From a checkpoint of a small transformer trained on Wikipedia.
Training: a variant of Adam for these matrices, 171M tokens, 10439 steps.
MLP neurons of a small language model. Each row is named by its layer, matrix (gate and up: input weights) and neuron, and shows model dimensions 48-143. Each number is 200 + 40 x the weight over its row's rms, rounded and kept within 0 to 999. A neuron's up and down rows have the sign that makes its largest values positive.
A block is one neuron, or neurons of one layer that tend to fire together. After each block is what it responds to, as a language model described it from the Wikipedia text at the highest values.

L3.gate21,231,185,255,231,235,197,159,172,171,289,255,212,105,232,159,224,156,234,257,167,166,211,176,183,237,213,167,282,212,171,222,172,170,181,271,125,194,210,184,230,128,174,211,151,213,185,266,166,181,232,188,231,158,210,321,206,118,112,197,263,169,180,147,254,202,173,125,195,239,238,238,213,170,244,207,189,189,184,163,212,172,151,243,228,195,181,179,187,154,308,223,159,179,282,158,241
L3.up21,216,218,147,266,230,255,233,161,227,205,147,151,207,181,236,175,218,221,184,225,199,244,188,185,185,254,189,223,185,205,165,144,136,211,203,189,102,280,236,190,180,231,141,158,215,195,132,219,144,158,202,198,215,222,214,181,133,137,216,206,147,247,231,180,189,190,198,178,176,204,254,101,140,163,203,199,252,208,239,204,233,153,214,132,277,151,241,185,225,196,205,157,173,176,201,167
L3.gate62,149,274,171,263,236,204,140,267,192,188,178,226,247,220,227,264,165,193,197,128,193,161,260,188,177,130,205,208,165,181,195,171,187,198,192,184,242,143,283,194,202,255,176,288,149,192,208,211,176,219,263,164,253,283,150,191,226,183,229,220,107,232,164,253,260,165,163,209,187,196,191,201,207,200,157,196,192,215,144,235,128,217,196,317,179,254,110,224,216,229,140,159,157,177,188,201
L3.up62,145,184,101,142,170,267,142,242,240,247,258,264,130,168,202,186,170,167,196,195,254,170,216,194,116,179,202,269,184,215,223,175,236,146,188,237,217,134,216,190,171,220,168,159,177,217,195,238,142,229,206,134,184,181,157,219,178,174,211,225,173,208,192,205,222,172,167,180,325,220,240,193,165,254,243,184,180,162,182,218,181,208,211,154,269,165,142,234,150,139,213,176,225,251,195,255
L3.gate85,191,169,198,145,242,278,167,165,144,187,150,228,212,152,207,236,294,192,153,201,232,215,115,218,237,243,268,308,221,171,153,186,137,239,186,198,127,180,250,251,129,214,211,246,185,197,137,259,160,159,261,208,173,271,180,252,187,216,211,178,170,225,164,134,182,173,248,225,202,214,195,209,204,225,130,241,169,218,263,186,197,218,152,172,211,224,190,151,196,188,224,227,141,167,159,279
L3.up85,230,248,177,224,231,222,224,245,181,175,266,170,203,200,185,220,243,159,248,200,191,178,218,221,168,303,201,235,191,318,192,209,82,180,195,213,159,128,241,206,248,262,244,185,194,240,225,218,199,135,163,185,214,206,190,211,202,204,224,191,208,227,198,208,212,285,181,208,239,219,213,210,185,283,125,254,104,237,202,264,164,121,147,229,207,242,201,222,246,226,261,236,244,159,186,230
L3.gate205,169,182,221,155,216,207,222,196,231,222,188,217,151,175,201,308,234,166,158,126,222,129,171,175,209,270,201,111,164,199,126,185,163,159,243,202,205,210,224,219,191,189,209,208,202,236,172,264,176,288,147,202,278,170,293,213,194,187,273,203,156,211,238,250,218,141,247,176,218,288,195,148,267,183,211,160,160,209,220,197,178,219,261,210,171,135,220,160,252,219,229,186,176,209,95,187
L3.up205,258,273,154,199,186,268,153,227,155,253,212,228,215,215,232,279,187,214,255,154,175,261,259,182,257,180,276,264,233,197,177,201,163,200,179,182,242,181,200,178,224,217,215,155,206,177,168,236,140,136,202,216,144,304,177,143,205,193,245,209,200,148,238,160,182,167,127,221,194,108,231,239,232,209,188,186,238,204,263,244,163,167,174,208,190,178,104,277,137,190,205,228,127,177,189,177
L3.gate245,136,191,114,220,189,286,204,189,146,231,247,174,158,137,158,254,215,216,176,143,164,224,183,180,287,230,223,210,156,233,166,161,164,178,225,176,196,170,245,190,137,201,166,188,195,226,213,197,250,151,268,189,195,247,190,179,170,202,223,221,183,259,218,177,288,149,184,264,200,186,227,181,193,150,142,184,259,155,216,252,169,131,242,191,171,200,149,214,201,193,186,307,180,186,135,171
L3.up245,148,159,175,253,210,233,272,218,189,216,225,230,191,204,135,217,237,309,205,179,161,210,172,250,285,199,269,222,186,198,203,171,203,199,168,205,249,137,175,169,197,175,211,237,196,218,275,214,128,188,163,199,224,219,148,193,153,136,212,199,217,208,209,243,143,193,156,131,216,142,216,203,181,233,213,163,213,129,208,226,159,168,163,162,197,179,240,172,176,200,280,202,168,274,171,162
L3.gate264,199,182,220,264,216,217,165,178,186,257,250,217,182,208,221,274,169,213,205,215,201,184,120,148,266,201,236,206,236,151,145,210,176,150,236,166,244,198,193,203,169,147,213,261,150,215,109,266,152,251,224,192,155,219,137,175,162,250,174,217,116,164,242,208,295,198,229,201,222,202,215,204,242,213,142,182,200,136,189,236,172,182,263,176,166,206,212,134,200,177,202,262,205,289,137,263
L3.up264,208,205,227,217,138,88,244,204,184,187,172,253,201,215,226,185,181,207,240,130,148,171,242,144,204,200,233,278,185,290,204,229,140,212,190,141,137,187,191,270,217,202,269,131,252,226,127,250,145,188,153,166,166,255,191,231,192,163,270,187,221,167,184,256,257,203,255,198,190,158,164,198,178,169,163,168,203,254,132,246,210,207,169,239,137,223,185,277,244,187,195,262,174,259,249,186
L3.gate329,217,125,204,193,221,197,143,167,131,197,178,260,207,191,193,262,233,256,173,146,185,216,145,265,214,152,215,255,253,179,219,128,216,170,261,214,201,246,166,256,164,175,167,192,202,186,192,218,164,220,165,172,227,237,228,153,211,203,254,187,175,175,225,179,212,199,175,140,225,221,211,111,186,220,142,262,232,183,143,196,115,201,226,186,204,218,135,181,102,231,197,205,196,241,215,230
L3.up329,185,169,170,243,265,295,215,218,253,231,249,201,239,282,181,194,183,246,239,94,124,262,178,183,242,189,224,226,189,208,97,135,145,292,207,159,194,230,137,250,155,223,163,246,206,278,202,171,173,226,181,202,245,203,148,199,192,201,191,195,178,207,216,150,215,199,155,151,210,208,157,176,141,174,213,199,156,196,232,198,218,193,184,173,152,256,178,299,152,163,309,155,152,253,167,218
L3.gate486,148,166,186,248,229,174,166,176,238,230,255,248,186,197,179,239,220,236,171,230,156,163,241,227,252,171,187,224,156,239,145,159,186,183,239,160,208,174,144,152,218,218,240,265,187,194,193,206,180,230,179,171,255,257,157,259,105,198,191,177,213,246,216,247,254,165,106,211,216,211,212,207,162,206,142,98,149,185,182,201,153,102,194,155,192,172,272,179,211,250,110,182,142,194,168,202
L3.up486,172,222,209,263,137,255,172,187,197,259,205,260,251,198,180,257,171,228,172,238,119,125,273,262,171,93,215,208,217,179,180,198,239,219,274,203,223,114,165,175,172,201,281,235,159,194,210,208,187,179,200,227,252,172,179,280,209,180,230,205,128,216,115,249,203,178,142,256,213,247,178,238,209,198,165,185,156,233,227,194,70,229,208,152,148,226,220,190,183,277,195,188,207,247,189,221
Description: Fires on the short second subword of a word split after its first letter, mostly names and foreign words, e.g. H-ous-atonic, W-a-qf, P-ic-asso.

L2.gate16,150,149,152,169,190,241,240,213,113,276,133,287,169,206,246,199,256,190,188,188,241,171,200,171,212,195,198,216,194,160,209,229,193,237,203,161,166,290,255,161,155,218,176,178,166,161,229,161,159,287,187,247,145,203,174,146,257,210,192,204,243,161,154,243,199,170,264,155,215,204,280,170,134,242,219,278,196,251,188,219,257,249,167,215,170,177,155,208,114,169,218,243,199,166,156,254
L2.up16,262,172,169,209,181,182,188,231,186,208,228,247,220,182,249,173,239,227,203,148,185,232,163,187,232,241,159,175,210,204,254,235,173,270,158,166,141,181,186,223,188,246,183,236,146,240,215,128,235,172,150,242,217,253,209,218,170,218,212,181,184,160,148,210,204,190,178,290,198,197,254,188,189,124,218,190,236,233,202,207,236,146,191,308,143,233,78,179,194,183,196,236,295,180,194,208
L2.gate33,251,161,131,247,216,270,256,163,157,185,163,134,263,264,207,257,248,211,191,160,174,201,140,224,270,208,209,245,225,256,176,147,84,246,211,203,149,139,233,226,119,232,234,273,219,226,223,167,187,283,178,242,234,177,213,248,130,124,233,206,256,297,169,215,191,242,167,197,188,234,223,246,147,243,165,180,180,168,174,193,192,160,212,261,194,275,178,130,144,211,219,196,240,279,139,199
L2.up33,230,230,101,223,175,287,109,203,204,133,186,154,285,189,260,175,273,196,167,171,181,187,136,163,205,190,193,271,200,252,190,170,142,253,174,248,125,140,213,196,125,236,230,187,179,200,175,163,249,261,213,201,180,221,229,230,205,182,197,212,261,229,197,212,131,195,155,197,133,217,180,239,169,251,164,223,136,175,197,199,217,178,120,246,139,157,207,206,143,199,188,214,253,145,185,185
L2.gate215,256,173,187,226,247,214,154,190,219,164,235,272,214,192,212,222,220,180,194,249,236,288,147,239,153,181,247,294,219,224,150,206,201,187,115,259,128,181,180,205,237,212,247,226,233,223,208,281,226,180,223,239,136,211,189,234,150,192,208,252,212,237,201,146,178,176,238,231,162,196,255,195,172,193,124,223,205,187,155,222,266,174,197,282,178,171,197,262,290,117,215,192,190,202,226,138
L2.up215,173,177,203,269,161,221,168,207,155,178,228,291,150,153,180,117,170,157,152,177,181,134,184,176,222,162,248,161,217,215,177,230,159,209,206,227,269,205,235,190,201,196,208,184,273,168,110,223,192,230,164,199,187,116,142,200,244,224,227,238,174,183,207,239,213,202,254,214,128,214,165,135,168,186,170,261,219,79,160,226,209,207,256,173,188,153,190,208,150,184,207,240,229,194,199,264
L2.gate223,193,139,174,192,282,245,188,175,178,208,236,204,196,262,175,302,208,234,252,205,261,210,197,245,211,258,175,200,164,207,164,141,277,217,172,209,146,210,158,228,78,185,243,226,163,232,203,159,210,91,228,198,155,183,153,210,211,207,207,245,221,228,242,215,203,166,132,303,241,188,192,172,260,213,124,250,247,148,218,171,156,268,181,148,137,214,253,180,212,141,200,178,127,191,192,272
L2.up223,296,213,260,162,155,282,218,221,184,163,252,185,154,104,144,206,233,170,144,191,223,213,113,190,212,185,162,219,215,227,178,160,171,226,208,206,227,261,245,136,255,238,192,212,262,180,206,189,161,167,283,201,265,155,245,281,159,195,263,219,218,175,223,184,224,225,289,167,195,187,180,133,208,192,144,191,207,249,176,184,226,251,217,203,190,172,168,158,171,179,209,111,239,200,201,215
L2.gate257,199,237,227,225,138,232,197,185,188,161,230,203,123,161,157,183,297,229,233,204,206,192,203,134,246,197,246,216,252,249,248,190,230,254,120,170,182,149,188,204,205,153,232,138,211,268,145,147,180,165,214,220,233,215,238,242,229,213,173,172,195,141,266,148,219,156,157,239,194,243,264,236,146,222,147,169,238,20,201,188,247,189,149,253,179,171,180,132,175,245,162,183,240,184,249,265
L2.up257,238,304,251,194,231,251,221,148,200,125,219,210,150,194,213,219,243,193,149,205,261,200,155,180,206,220,216,291,184,236,299,166,188,193,203,234,187,181,198,273,172,203,111,258,179,201,202,132,185,245,201,183,181,261,132,218,221,213,221,219,172,176,315,166,196,205,174,219,230,236,239,175,144,179,101,152,198,151,176,244,124,249,278,126,154,174,221,218,183,254,195,190,155,181,178,255
L2.gate363,192,193,150,228,153,244,140,149,158,240,200,261,216,221,203,239,242,191,153,122,187,189,172,201,223,206,163,247,202,195,181,190,132,209,263,159,178,188,198,259,128,267,263,170,181,190,142,227,134,299,187,302,168,202,214,182,251,204,246,192,232,212,234,234,230,235,234,287,216,236,226,161,255,244,227,236,191,171,167,222,128,217,172,210,230,194,156,187,146,195,263,239,222,205,176,235
L2.up363,173,226,136,240,118,279,182,188,214,192,287,155,157,129,223,234,234,250,275,202,266,155,214,286,210,193,197,256,195,208,215,186,175,228,160,208,216,153,183,279,115,195,196,164,138,248,220,168,202,189,193,207,213,195,246,196,267,157,195,189,168,172,231,244,206,129,190,182,184,232,141,203,252,172,174,185,213,100,148,155,220,185,186,249,176,195,163,170,138,172,140,225,256,177,209,191
L2.gate409,171,130,185,225,192,247,176,188,182,154,117,240,144,184,203,174,199,233,170,222,196,185,135,191,214,241,232,183,236,187,165,220,143,271,209,184,140,133,213,207,191,160,284,207,210,234,204,161,193,248,176,283,139,218,213,223,212,145,232,186,201,225,198,132,160,275,173,190,188,176,248,202,170,133,135,255,165,189,165,270,265,158,191,252,165,191,162,164,193,173,190,221,271,178,150,220
L2.up409,161,239,211,184,235,173,188,220,212,232,213,281,223,226,219,160,210,175,194,242,179,164,240,186,206,158,236,214,203,181,248,196,170,205,142,173,140,247,166,147,194,186,248,196,189,250,108,230,198,154,243,111,182,202,137,248,113,239,222,230,209,197,257,114,211,190,273,223,259,223,218,182,187,167,202,199,290,184,248,164,228,155,205,200,228,139,196,227,200,181,171,164,243,225,230,202
L2.gate468,236,203,173,202,196,178,223,154,170,233,159,196,258,219,194,170,220,178,110,218,241,179,141,201,192,238,159,233,199,205,193,203,198,155,169,172,152,224,228,204,201,172,165,157,200,201,222,182,237,233,266,223,212,186,165,144,240,206,172,231,189,244,175,240,188,129,195,167,133,150,266,158,163,178,157,181,168,190,183,237,146,213,213,156,195,139,172,147,117,171,211,179,230,172,133,210
L2.up468,125,124,164,251,190,148,210,178,135,259,222,152,184,220,200,201,211,282,198,215,208,225,171,255,237,254,242,174,207,246,220,201,191,203,196,180,187,208,189,253,259,191,206,213,263,183,186,73,228,283,141,252,189,195,232,203,202,139,143,201,236,205,145,214,215,225,233,205,204,211,176,269,210,143,156,134,184,194,208,268,188,211,173,178,286,231,188,227,187,230,210,230,281,149,179,232
Description: Short pieces that finish a word split into fragments, mostly "al", "ic", "ed", as in post-al, expl-ic-it, champion-ed, including "al" after an opening parenthesis.

L5.gate113,198,241,198,104,276,173,182,230,173,201,195,246,175,246,264,199,265,210,152,174,332,247,240,138,117,221,143,182,174,234,198,139,222,178,195,165,195,313,188,153,211,186,215,184,137,134,175,192,187,220,236,219,170,203,182,171,149,246,242,202,182,153,229,174,199,216,196,154,153,197,186,145,164,262,155,247,265,172,216,227,217,245,215,266,172,180,183,147,181,228,196,197,208,152,142,232
L5.up113,236,253,230,249,276,182,199,215,237,205,245,259,297,127,325,223,226,199,220,213,229,174,243,265,209,201,194,183,191,132,214,219,210,201,162,170,193,237,177,179,204,136,241,253,219,183,211,151,230,231,141,217,204,123,165,198,118,174,167,168,209,160,204,251,190,170,142,210,180,220,146,235,186,178,165,93,243,246,204,228,161,179,149,225,172,166,249,187,238,218,114,207,271,209,180,148
Description: Punctuation directly after a digit, such as thousands commas (23,000), time or verse colons (11:00), score dashes, and table pipes; also some mid-word pieces (spec-ul-ative).

L5.gate93,190,180,215,208,250,204,184,227,227,144,272,159,190,94,183,221,178,242,242,278,257,161,223,146,232,192,220,177,192,266,223,181,190,187,181,124,196,211,205,198,151,212,218,151,164,224,252,209,184,169,209,246,235,215,185,131,117,177,215,127,175,243,249,279,235,205,188,252,217,278,187,192,169,245,235,197,261,149,198,170,172,189,257,209,178,249,217,192,188,208,170,224,246,208,206,224
L5.up93,143,152,170,163,263,206,149,122,259,291,265,198,152,244,188,198,246,221,158,209,179,232,190,143,230,214,178,174,193,261,220,182,210,172,273,228,275,195,212,196,181,222,182,167,189,202,189,151,185,245,224,250,238,268,167,169,132,205,304,157,175,186,217,226,228,179,175,224,236,250,237,178,233,187,209,172,275,168,198,262,180,219,180,181,263,151,158,348,173,188,198,192,194,202,189,204
Description: Word pieces right after a word-opening capital letter or short stem, mostly in names and acronyms, such as Magd-al-ena, R-&-B, G-ir-su.

L3.gate20,198,223,230,200,226,196,223,176,189,180,194,193,259,228,219,264,217,216,182,264,276,175,214,229,185,219,227,265,254,97,210,196,274,190,202,201,171,192,162,219,229,200,292,197,152,147,243,175,215,261,201,252,202,188,229,213,123,138,158,199,225,119,225,167,181,198,264,240,143,175,161,185,204,235,131,261,256,194,181,143,204,136,125,160,195,177,247,229,201,174,224,192,330,211,231,187
L3.up20,165,218,204,264,158,191,146,255,208,222,227,205,229,208,228,161,263,183,212,268,256,228,192,215,143,215,267,191,216,226,193,186,232,202,167,219,200,206,219,157,218,229,156,156,219,183,236,194,161,203,204,234,214,139,226,193,213,171,215,228,162,288,208,177,176,224,181,189,217,267,195,243,178,230,224,176,184,165,167,270,153,185,181,263,218,214,223,248,282,209,197,169,256,228,203,223
L3.gate53,276,145,176,289,259,214,148,238,202,146,183,221,266,192,129,147,280,174,269,259,239,195,146,233,172,219,280,188,157,243,234,181,198,202,154,198,199,222,221,180,183,177,214,253,186,258,154,189,182,180,208,244,213,239,197,120,166,211,188,196,179,193,237,194,219,183,117,204,244,223,209,199,156,259,154,196,254,225,224,251,165,165,245,238,251,209,206,180,205,180,209,174,154,220,182,191
L3.up53,178,113,175,196,165,123,194,186,233,152,174,173,199,180,246,178,228,173,176,228,217,219,172,160,217,202,227,253,191,311,287,194,139,189,114,190,169,201,143,136,190,216,242,229,226,189,149,198,187,166,209,119,228,247,204,201,151,230,133,189,209,182,225,168,154,172,187,234,192,180,226,200,160,248,195,199,147,271,132,223,137,192,158,230,198,200,213,266,295,161,138,215,233,175,212,222
L3.gate202,205,145,217,266,215,164,179,141,258,133,202,227,221,139,202,185,210,241,245,241,181,158,117,217,264,228,190,210,231,175,214,162,234,207,207,203,178,204,191,207,152,171,236,180,185,123,178,222,138,238,205,257,248,266,166,119,161,159,214,165,175,163,171,223,195,176,189,246,209,182,304,212,206,230,146,233,217,157,210,180,161,144,214,239,137,207,185,195,208,284,199,187,168,279,168,141
L3.up202,230,171,239,210,211,175,154,189,182,163,185,155,200,178,196,177,189,207,254,161,173,195,190,240,141,113,200,222,215,208,181,164,103,212,191,225,198,194,219,169,215,181,298,276,155,248,160,197,149,230,168,201,220,168,229,220,248,116,212,207,135,224,169,198,158,144,156,178,167,60,185,206,175,237,181,171,326,146,156,217,186,263,168,179,249,248,188,235,153,238,217,187,209,191,194,189
L3.gate292,167,214,172,233,192,241,176,139,172,181,247,160,153,202,174,185,214,268,258,271,238,191,272,253,229,227,201,247,169,229,218,231,171,199,191,138,160,189,180,128,160,129,273,185,200,221,171,176,220,263,217,205,169,152,238,178,191,172,168,218,231,163,181,163,195,165,177,196,190,190,238,175,177,228,236,203,193,211,240,222,182,240,232,185,245,142,177,190,120,219,181,200,203,160,232,243
L3.up292,258,162,224,241,239,241,153,160,104,180,260,248,146,156,194,158,228,154,209,154,250,227,160,142,147,145,195,173,235,191,172,157,190,254,164,210,215,190,242,231,112,182,159,179,220,210,177,156,232,210,172,223,195,224,223,144,129,263,153,248,231,161,148,298,220,217,176,179,202,197,171,284,160,182,219,196,208,264,204,257,136,144,186,196,223,130,193,221,218,163,178,147,212,270,251,175
L3.gate295,224,208,200,217,193,238,185,185,294,171,185,179,143,283,170,187,249,168,259,215,216,185,157,219,194,181,202,244,153,156,164,233,160,212,238,185,215,221,244,250,164,171,303,145,180,66,269,236,173,213,162,216,199,225,216,191,215,193,195,218,159,230,188,283,247,195,228,172,256,258,220,256,188,218,193,253,190,121,189,184,173,278,226,242,244,194,161,178,181,207,226,197,148,244,186,242
L3.up295,116,231,200,170,171,251,257,227,228,219,263,178,213,192,166,218,167,182,204,227,158,166,166,222,190,180,235,151,181,155,165,214,174,240,228,209,169,198,184,178,190,218,216,161,191,85,225,120,191,277,228,211,158,204,111,192,178,191,219,144,223,196,280,226,161,184,162,202,189,186,217,114,176,225,216,131,227,232,251,159,245,212,147,175,191,265,127,218,222,215,210,175,190,173,230,193
L3.gate298,236,149,285,133,139,128,178,219,247,150,178,177,77,152,271,165,208,192,238,202,222,214,184,255,168,276,219,176,214,200,227,166,200,215,155,229,164,214,179,126,129,200,322,146,191,188,203,155,225,187,154,214,183,239,249,194,175,178,197,175,217,222,221,190,192,224,128,172,157,204,258,173,128,169,139,265,230,226,177,196,170,166,224,214,200,161,224,161,220,212,180,200,155,190,241,196
L3.up298,118,132,155,203,117,256,233,201,196,245,173,174,220,154,177,217,221,165,180,174,170,193,165,195,232,169,168,199,247,189,228,112,147,212,172,115,263,158,177,243,163,199,224,103,222,241,169,197,208,157,231,251,223,206,154,210,257,250,220,153,229,238,156,185,187,165,158,270,216,206,191,186,199,232,255,165,137,226,218,155,158,218,245,225,137,213,184,182,188,229,151,204,164,268,140,112
L3.gate351,124,214,185,173,225,245,223,181,254,139,145,157,241,191,212,159,192,188,259,147,169,240,220,172,223,230,202,197,202,221,164,268,163,275,194,131,230,218,152,139,226,196,141,225,141,207,237,201,256,185,178,169,297,202,176,200,256,220,252,153,216,190,200,178,179,215,214,231,195,243,231,215,213,220,208,199,227,171,269,159,237,201,118,159,193,131,200,206,214,288,218,198,151,181,215,74
L3.up351,194,178,139,177,216,206,218,198,241,189,275,252,238,212,232,139,176,226,235,200,178,182,194,249,183,210,210,242,180,265,199,210,213,270,273,212,195,227,149,107,192,202,183,83,145,165,241,109,180,189,169,195,167,215,126,174,195,170,235,184,242,211,252,227,152,265,171,214,197,230,213,252,104,243,188,165,183,194,225,268,142,145,160,220,201,195,178,227,198,117,223,193,134,206,173,167
L3.gate384,168,204,297,153,254,203,196,264,167,170,152,249,225,143,180,199,263,211,198,199,226,176,166,198,150,172,97,268,252,163,276,142,224,180,160,159,200,189,166,195,189,187,197,186,176,153,168,273,224,266,219,243,242,213,182,182,222,226,207,255,221,192,200,186,211,165,220,163,195,226,167,265,198,243,197,214,195,219,164,169,170,151,195,229,169,222,156,145,212,163,202,216,223,296,157,248
L3.up384,194,181,231,169,185,183,221,272,161,167,181,220,168,204,202,208,218,227,220,154,220,166,233,200,156,149,231,195,191,235,240,119,141,153,178,181,127,153,144,151,200,211,188,168,172,244,166,209,190,234,179,247,160,141,131,227,254,193,167,199,167,158,122,209,185,75,218,142,172,161,259,200,172,188,207,232,181,189,159,247,182,216,204,173,224,81,176,221,207,210,164,195,194,215,228,193
Description: Commas right after a number, as thousands separators in vote or attendance tables (53,239; 18,978) and in dates before the year (May 7, 1873).

L2.gate2,262,169,192,222,238,216,186,118,152,176,191,250,208,231,199,172,134,242,173,181,148,138,223,122,174,212,144,257,249,183,166,148,172,286,230,171,213,167,147,158,224,212,231,256,257,167,257,186,197,140,164,199,164,227,259,212,199,194,263,263,159,160,182,183,204,209,211,167,167,221,175,242,132,132,154,187,240,195,244,233,252,236,261,167,211,212,217,123,211,249,224,241,236,210,226,218
L2.up2,123,251,253,219,175,113,150,190,238,229,165,188,207,191,114,208,239,263,180,182,172,186,161,193,233,225,154,161,187,173,203,236,221,146,259,217,191,259,210,229,111,204,245,162,177,173,163,174,170,202,242,246,128,233,139,208,228,162,205,178,183,140,192,275,158,253,198,209,192,239,203,182,179,226,176,241,232,181,166,238,218,215,235,163,220,255,199,175,232,230,264,197,224,251,200,145
L2.gate66,152,167,238,203,184,153,258,190,214,203,131,208,212,232,221,214,232,256,168,221,225,205,197,211,156,239,200,170,187,192,231,154,142,212,185,208,198,172,151,226,198,196,198,157,176,173,124,195,229,262,183,272,207,200,224,172,238,159,215,234,147,147,243,210,192,282,184,124,208,254,160,175,110,311,185,219,171,128,197,185,181,148,162,181,234,212,191,165,179,227,171,214,185,226,151,207
L2.up66,276,114,197,231,157,182,207,250,162,257,181,187,233,199,209,275,223,284,198,244,132,209,188,219,165,105,225,179,239,219,229,149,206,171,153,229,273,222,237,278,210,187,157,164,245,190,179,196,221,188,154,219,200,163,169,175,194,186,252,179,209,164,150,242,140,206,241,156,184,149,188,288,188,173,175,239,129,196,236,244,143,147,250,247,169,120,206,201,221,223,186,157,160,193,218,198
L2.gate94,208,143,211,229,177,203,227,256,230,114,212,236,252,229,106,169,228,176,289,232,246,187,218,244,171,165,223,227,249,118,151,191,127,217,181,154,176,165,184,194,222,170,253,211,155,198,204,277,213,211,175,237,244,219,158,209,249,170,250,117,211,346,182,253,185,226,208,160,171,202,189,227,169,173,190,186,224,104,136,163,276,175,201,189,157,226,189,167,206,197,206,156,226,237,202,197
L2.up94,122,175,119,167,158,177,253,227,260,150,248,216,227,230,175,98,195,147,264,192,181,183,273,272,84,128,204,256,168,237,228,188,166,254,207,216,176,177,150,128,193,221,141,209,81,216,176,236,262,201,197,138,185,182,143,173,203,182,203,246,224,249,189,210,168,189,204,189,177,170,163,212,207,184,194,161,217,190,99,197,275,217,187,185,245,196,233,227,214,213,173,170,268,223,206,187
L2.gate142,83,73,228,240,207,246,210,160,129,167,238,185,210,154,262,217,252,217,234,182,217,173,202,251,195,151,209,209,192,220,175,201,158,273,99,129,256,201,222,226,204,162,185,198,209,90,199,175,231,233,161,181,224,192,172,125,166,205,257,136,170,240,175,208,169,255,169,170,180,179,207,218,141,173,230,155,213,133,220,249,222,201,161,148,224,176,128,204,192,199,176,144,195,195,207,171
L2.up142,153,163,211,196,157,211,170,178,136,173,167,208,250,151,264,227,198,279,202,206,158,220,255,206,196,215,143,170,140,230,163,139,118,273,220,179,243,213,256,148,190,170,147,242,215,154,289,203,259,204,117,207,206,171,176,106,151,233,219,205,167,237,114,207,147,239,170,168,237,178,222,192,160,187,207,212,182,118,190,246,235,238,176,184,241,156,178,228,221,206,136,145,167,196,200,164
L2.gate266,222,188,238,234,236,192,172,131,236,153,189,259,199,125,208,175,260,218,254,234,269,173,173,267,172,259,262,222,253,180,194,254,233,230,202,237,144,186,169,164,204,176,168,236,117,122,163,257,247,189,266,250,209,188,189,196,201,203,250,181,188,243,219,225,155,164,172,191,188,140,194,228,131,190,177,174,228,154,186,228,235,263,153,242,208,163,190,205,210,136,124,188,172,203,198,229
L2.up266,177,179,198,234,235,233,185,178,256,148,263,208,239,245,264,257,205,207,217,171,202,237,138,256,221,215,240,217,227,144,217,249,227,214,158,114,214,200,115,198,146,182,212,175,169,168,131,222,215,241,228,168,303,192,137,179,210,198,141,202,238,199,214,187,198,211,139,201,243,237,245,235,198,203,166,219,133,164,226,190,241,186,188,185,159,169,224,295,298,198,142,237,177,168,246,196
L2.gate457,227,132,154,194,279,191,237,274,244,193,242,198,172,224,105,173,260,246,214,147,235,202,245,207,206,251,234,183,252,190,225,182,76,191,166,204,229,221,197,236,194,191,189,204,211,158,248,196,171,182,226,249,188,212,238,242,244,115,237,166,171,216,254,304,246,229,187,253,215,251,200,184,212,183,252,166,205,164,204,193,168,199,208,278,146,180,196,220,206,233,173,217,253,236,201,177
L2.up457,276,238,199,192,201,311,198,202,268,196,221,212,170,202,249,194,212,184,227,119,219,169,163,163,193,144,188,235,209,202,180,190,214,154,104,196,189,214,158,172,109,170,168,185,183,211,140,235,232,179,231,208,237,186,199,241,200,199,187,241,299,200,196,165,176,216,168,166,215,273,151,39,130,205,166,204,220,160,205,234,201,195,263,208,139,153,171,218,195,233,244,199,197,159,216,171
L2.gate462,182,140,249,178,199,206,150,244,203,216,210,224,195,262,211,116,239,220,159,148,220,238,134,201,145,241,142,247,230,143,263,188,195,212,203,175,245,205,216,218,230,236,135,189,190,203,196,202,204,217,195,168,171,205,209,211,196,199,218,160,146,203,251,273,179,205,161,206,186,221,191,239,179,258,167,179,175,170,252,188,171,211,219,258,156,169,185,187,180,170,196,199,256,195,245,225
L2.up462,148,272,196,206,194,171,259,240,262,158,207,214,187,261,126,236,172,230,272,262,247,197,240,255,235,118,197,130,224,210,146,108,167,264,203,194,200,220,192,131,222,152,239,182,167,170,186,145,222,175,186,194,223,175,170,223,127,136,227,133,236,169,274,199,205,197,169,101,235,202,176,176,200,201,259,159,180,183,239,203,265,175,180,183,260,206,199,185,174,111,261,148,185,240,162,220
L2.gate480,226,225,250,274,175,146,199,191,235,218,210,244,253,219,173,195,202,192,217,143,169,191,118,187,183,213,196,154,236,117,233,163,177,248,144,166,282,263,183,171,204,174,203,193,217,94,167,217,214,205,250,274,208,233,169,170,210,163,191,213,132,228,201,192,199,230,163,201,201,208,194,233,153,199,152,311,261,171,184,256,201,243,189,264,121,177,173,226,244,262,243,226,207,237,218,154
L2.up480,205,150,305,208,217,275,245,235,258,178,209,164,215,200,180,181,247,219,241,171,236,154,182,226,140,194,182,146,158,229,158,171,152,243,175,206,194,228,156,205,255,138,251,302,78,209,224,219,166,172,163,211,142,180,159,165,191,132,188,183,194,193,190,210,187,175,149,140,177,203,131,235,130,188,229,238,252,199,163,157,219,255,199,250,211,234,214,175,194,204,232,197,182,200,215,184
Description: The comma or space right after a day number in dates, before the year, as in April 5, 2020 or 22 January 1985.